Weights of a small transformer language model.
Size: width 448, 32.6M parameters.
Architecture: rotary positions, attention and MLP in parallel.
Training: a variant of Muon for these matrices, 732M tokens, 11176 steps.
MLP neurons of a small language model. Each row is named by its layer, matrix (up: input weights) and neuron, and shows model dimensions 298-447. Each number is 128 + 24 x the weight over its row's rms, rounded and kept within 0 to 255. Numbers have three digits each.
A block is one neuron, or neurons of one layer that tend to fire together. Before each block is what it responds to, as a language model described it from the Wikipedia text at the highest values.

Description: Sports career statistics. Numbers, ordinals and quantifiers in sports biographies and stats tables, such as 42 goals, 81 RBIs, most wins, first ten games, and "made his debut".
L8.up67:136130124122145175164100127103127129149165120138131171108138130172134157123128167125119115145137151129136103151140194111093124129178154154155141099133121089120116134134137153111132098118125120121120113114131179152098121112134107113140134138127120119123162151125151115139201102142139096174096101132117142120151146146153138120096130140126094101109102118133144156152103147139084184151145124092143123077111124123114140094135112137134118120089164113102140
L8.up381:144150137153083114100071177132091150119114110123106081125149112108102172112132100122137119123120168096115127142107174119121108105157113157155134152141115135136118132156166111154097140151126104169095117107163183133124106134142120138097132096142124095089136127118163168068113101111137131140127112101099159160122161109107145127094128126163098129097096128086109136159094169103095170132142150125107103146100136125113111109125113126169082158138102105144174
L8.up708:120139147100091164148089111152164139091130154127142143158122141128125150096098142115153137111151165107165136083126163113115135163196162139128103123119142154086141196131122124086094118116120105110129112139109121135126087136122151119163116147145138094099112138123127145077130121137118142093132128117123123130134149145171163118160123189130082112119109091128143157120130179101110118086137118158101169112110134119142130180086174167100090125141154123090151
L8.up1048:149109106128134106157113112128136132169176127104123142151151121108154191146159133123125094088103176111156125132170105135137149110164119163150155115123114161164153125143122130119116106120146122111109140127108158123108150123130149094144152110134148117162130127133105116135135112089092113160134095115129146139107162128115153110116111127143127156147116133070175177118160123125125150135135169108138160194126143076140123130130130127154138174183084141122098
L8.up1344:156088153106107133120092104132144165144154113126122131143080107156152085122129135133118108127115171135135122139153150123175133131135133127140119173117136144097134140119163087163093130124119106124141109168136169114141096126080144156149150116143144105158139158156151074110138144122118112122087177086134142180136127123133108147123134164143108140099163094113094137139117153130118180137173137127115131081155130137168177148123152168176115085110099073098160
L8.up1392:100141121124126136103122127096132138133162152107115099123110119130156132105110122098143143096134119127116092152122104106149097138150125167115102108130116154141137127098160160085100110130120121093133090146128161150132170124068123109071157112129081077161160143106125095093102150107142100157130131127069131082132134121107120129151119174161129094161113115179142110111101149122110179120171168132144155103128148155134073143154119147109115157146116108116129
L8.up1415:174110131133111118138107119132102129151103111136129140122132144062113171127183140099105138145111116103114101125093108173160116121161153146127129180117152152158144127148138131165148111115085116134108128130141135132132144146144118087105146123095146117102108133127155157125156135118178115131150110138131169097119149080156163133160106152102080146098102119172100126122136172083062165161182138126154125140105136154132126157111132121161103099129106126117146
L8.up1785:088153104152136103097135079130124154117145110140087133112094125130071145106122076105131124141133162128068132162156158127164111109128128119122116110164129121130135138105127132146100116072112120124116079110149172094137068148134136147139142127111131106084126139149114140146128102172122102099187112130146109118105152155138114100092116119102075145112106098107080175130160143078125111092122148119081142128149134146118094073128132079144109173125110109161156

Description: Surname final pieces. The last word-piece of a person's surname in lists, tables and prose, usually followed by a pipe, parenthesis or "and", as in Wolfhard, Gobert, Suzuki.
L8.up90:087124116116181157086086110113154108113115135181113124109109091118093125107109095125111152146141128176140135167110127119144147175202140121139113167126105137105135168132134075093125101085093172121110123131111147107136147101117144101102127184139069143157108177127105124139088128082146147136107126132152107142151129134166115115138138131144090092112155146131137160135116151148128117132132150149131125091108148150119129133155160109166165127169113115146125
L8.up234:136118117152144116130125143114122100119133138119144130113132091110132140104130104140136144126152121132157080148153144161103128132076165153148133132124107070103158101144165105144079100134110132125090114123128144112115133127089106140076149121096131134157146109169118139119147099075111150138125146160139143117093133140121103149146138113179164098122110145137127131131119138171105116124142129162101134102119116099080137158110110141162161169132137144132130
L8.up501:175118138112095144151109120148130117135133125136169148106121086154141118136121124115140151110155159096165111147145144114098158134108131159131102117155128066171129112150142084105129130151125126140156167088037139095129140117128133130095077139103135113155139142152126114169138110148102151124109117124131162136096173105113137128134073124151125089160082187124151154110102170153101125109116160138128113096156093166144152129099169110136112128093143090142122
L8.up772:166156189113112175178126161066140117102129138098145120151109169127141155117126178129127174120161156099145146120109126135150139134111091142119127115147131126144129122165153144137120112095105146094036099115145135126121112116100121141136095139140110131127134179112102141128138097126110097147134094150111083105135137117091162114101110172102166149121198126149132118119129120146119112142124152159137116143108087140150109139076113136074135083108150150116096
L8.up1129:121088133120126104076150101172121136120106103115116062142110139154147132102123086102138132145126145129156133126056069118130107134120151130093100146135150150174094116109116143135118107132082133179113179084066122169121140137169109159134154077121129111148088166144129126124197119099097103162163108168132135144138123090138127144111107130098136103125134146130180106132089099138153110081132144156104090126146136114118129131131132108170128137138122153116161
L8.up1317:132138130080154133105116141167151111141120141154150068131141107150126160133112122165184117138140140105163160098106133116167144178128127173101112111126112074173121137086181134086122150141110111110098167141106153097143134106112101108145128173101168184125108159154138093134165119125122129132123125140089148101103151134134113115103140098158130130120132169099151169132109140126094150110137125101136138101120153174116161124106105123098111120097151131121124
L8.up1667:132195118124071135152163162129086143068129136160149136137134118171159128124101156108128126119129141159117189159126119103150137139113132165108153133095116123104127110136148140123101122105130125122135159085106111152133147148152085119115114119127142127133089141162145120114173108104091165149111136162114130114116082097125117118105101177140122098114151130124175136130099133136094171126145127075145153116145129134168145101127097098123126128140157120104153
L8.up1761:146130139136141126133131114115159130078128138136141099120133137150136176162128125114136150129138181068159106118123130129138151143121132162114114135129109159153144120139133118110166141121127115131107150110107119104170163150143093137117123133139161109151123153122128136161128152122089123104135147151110107145140142091129171103168143153151173125137155125119136118130097145121084097097122123162146096094171110092143166101152137183118143110138153109162093

Description: Record and stat phrases. Tokens mid-phrase in record or statistic claims, such as first winning, highest-grossing, most wins by a, plus slash separators in career stat tables.
L4.up309:121106122151131096133119174097157139119137131135099086181149163106123107115159134166112102088132119103165103137152139173118102094168114113128119081088100142102137136094124104111107125108125122148126145114126137129094112124125131170154144081140192152126090152106120135139154108131113087113101155156132151141142133126121170110116129139133133141127130094116100157152082113099143135077131158122108106136103104135122114146108135140160145107164108058163170
L4.up411:171133152154142086126166127131167108069090159144131101163123128167137134128121124159117105107152117139125179146146112142091095110158144118115115154114150122116132136126135147136123120129169145105139168133167155133131118098139072157115146150094131134116095132161126133087138116151160133109133115113119133078140136136127117121125155125122110157108112121138167139135120142116118106123115144107107160171103119152134150120098167153129106168129096083102119
L4.up443:132077135080106111114143129087115157123126082159136136127099131104114111162110118147129149116111086160178150107105151125138134124077168127091116146076121135142124196114127134163106113116164101118147141159112134103125117113117141173168119161128139099154113125124100172115129122133111186120126122092116116109148135106141116130120128129125110169161152115113124123126110119104168118098131117125151128121135140166153134106111165132135121156139129110133117
L4.up559:120151115115146070118136111157126146125123120151167126167107146110112095117136141138104152129153133117126176118141140142110100105140085161132106102094115123116153148161118120146161121116122102150156132115115141132129139131140141124106129133121135147153120103113106106124153142127162111131158132107119172160152175124108152097154115141125128142127125135116097104119113126109109111163076140115129133120071129130142117144146106172145113145122135144148136
L4.up1307:145147078121128108145118122100099123098111113130110153139157141132154105138148152137130158081113116159105120112113134118153117126136127175114099101140141103129130121169156113144118097123127105109144156166165121124101122169135126153133112112096089159141136148126101135126097101127160154155166107098158144133163142098123131116105092124165166144128099160131125093179113144151172113111136172158106113109144116131109133082119102138115112132118103120131142
L4.up1569:129122152086144122154147144134092131159119089140080122151139101125116139155120103100157118124130121105130158147106101101102173087157128177137098115119146130127121165166135168114158114101160123171139148103161135123087129137128094134112135092118122124147084138145122114089161146156125109127104098155121094144101148098105145157161138123117132180179120145148114170154162097110137117112149157110084135173140144103120140109082095110153102107131104116119122
L4.up1768:150151112099108121088133119120088170134098129127153121172140133127141178089141150162098156101143114093160145119146132150131147144171109149126135152126117082107100127081109156113075121130144116110121148128127139142115103105095169128139119102138139160148117153118096117140058154131092103128161146139145154109141125118068114131115132140167155157167106113141126177117158133113154132083165135095134132115113110122165097149162106105119078111151119147066107
L4.up1777:141142121076102115158162150130149167118141100165100088132137097106122130119164159108098096147131124110109122125137136161165136119153115133110104138123125135166083125139141152095097142099132162132133191143112120171113064123089140163158148107109175127141144102107130169153087078120107125124115154117154148167138139126091125161112119103169125125094129132111148177137188147129188148139105120142156135119108115151139099105079110089126120114138100174101223

Description: Name-completing word pieces. Final word piece that completes a multi-token proper name, mostly given names in tables, lists and biographies (Dun-can, Hor-ace, Theod-ore), also place names (Ber-wick).
L2.up958:130118162106101145144147064129088096125161164150171097134155113140096153164117105100137151116155124164127154163126098073101159121120133089109110109107126134115121146129122107162162114127106132151060125090116149140137162147106098144103105144147135155145098103101144122136114135108136173125143126156124099113153153144118125167096152106185133112123149126063155106141133102117119143115086099122176119129149150157129163133094113091119161185066107115118067

Description: Name-ending word pieces. Final word pieces that complete proper names, mostly surnames split into several tokens, such as Bartlet-t, Escud-ero, Calamar-o, Mendel-ss-ohn.
L4.up2:179136125129137095139162144111147098139094165112147131117112131127072120128179124144128169117140164133090157087083125129117179102141116144118136156140077130153109103144150109117115111136103124128089148137137134083150095151097085180104138152120149140096116134145114090137146121129173157112143152130138098171095112138124127129128127168171134070120149149133171148105127142151096160103129130151146128124114123127156161115119138136141135190102143125154135
L4.up291:136100121137159100144136154108180110105119095156107131127141114134116119137129109104122165101133122127122153143100162139100164122124128148143151106150104072154143128098167126101087155099143166082146125114161124082088123120130109168105117133112129160145125108192130124107113083140134169115168137103143123108119093135136111154142132143123144088115142190120146160147139103155135137131097134158190151159141104129163121104118095155126077111130126134130116
L4.up632:132140089159122132132076095112152090138107135107140125144118130155111108127147138082165120121098148153103130145092155094118134126136139164128109137137126095144153171123166165136135138096133139091173138118121110079132166108120110157109156129081120138134110121163118130164146106112154162101120142102121106180104140140083108155139152129129120109119166061143142158144120155118150142136120114105099131133120126114109113128137163143193133135106146131125148
L4.up1095:155131115154142120128146109099109120147102122149141136139098107127143112119120118139114144110133114146151163131089151100139095116123132104112142124111136105144102095159121080093119104110132117138175121096100098123173162086106139121106121133121137093138153134136123074152147125105119143113095160103145116136099145139145091142133126100114137096149132163089132135146096149162090131126110114143123133105155140121159151120086148149098130134107150118109123
L4.up1146:102166149136153159141162165104144119144083127153131152139147127101125105146113116090056123073114182129138187116152131128171182132126139096122125206096164112112096132156088113129112109102140140140107126120123104116145121137097117168168144128148115148132111158143156133152129151167170168111121150123135132098107127149161129182127145115127154124116148150115119137096187135162105135138134132107134147130107084098132129125130167146112110108129102143116167
L4.up1184:153109152145150188155149093116105111164129142108124139131129122092125122150124112112108113112117130126118122193056148120105152157090105101099114120147090156162139126112118138109137145155100150177119111140122137116124101145101119161158158145094118142091100105113103101172126106107164122106168140155138128152157119125133088149131137113162148117146160113117125102143122131160110128100086151132164102133150139124142130083138153132112105114124123119183127
L4.up1347:161101164142132142166085122128077161162119133132151149126091129144122111115124109198123108110133158119156159127122165127134162157147090120135148121134107144147131136141174116131109142143146168122117101102123137131118127158107108119132120107106120117106129137164123130121171149119165151152155111119107164137102115127081095145089153125183102096132109178123142136135115103126127097142085125129124127178168128099166124115088169117043142200133105115140088
L4.up1433:142149147102149119146124144138125130134097166156130135094150133099124100123108104122069123122166128162145132071126104076116113128114140128129164109136113148131111125113138088096128120123153086123149150131103119145130117114107124175140120119130189153139151161116154118151131115111150121096107183166140115143104109126113143155148129099110135113128182121091128116102136117161128140131112129104121136133131123125093130135143120153089093143140140121197130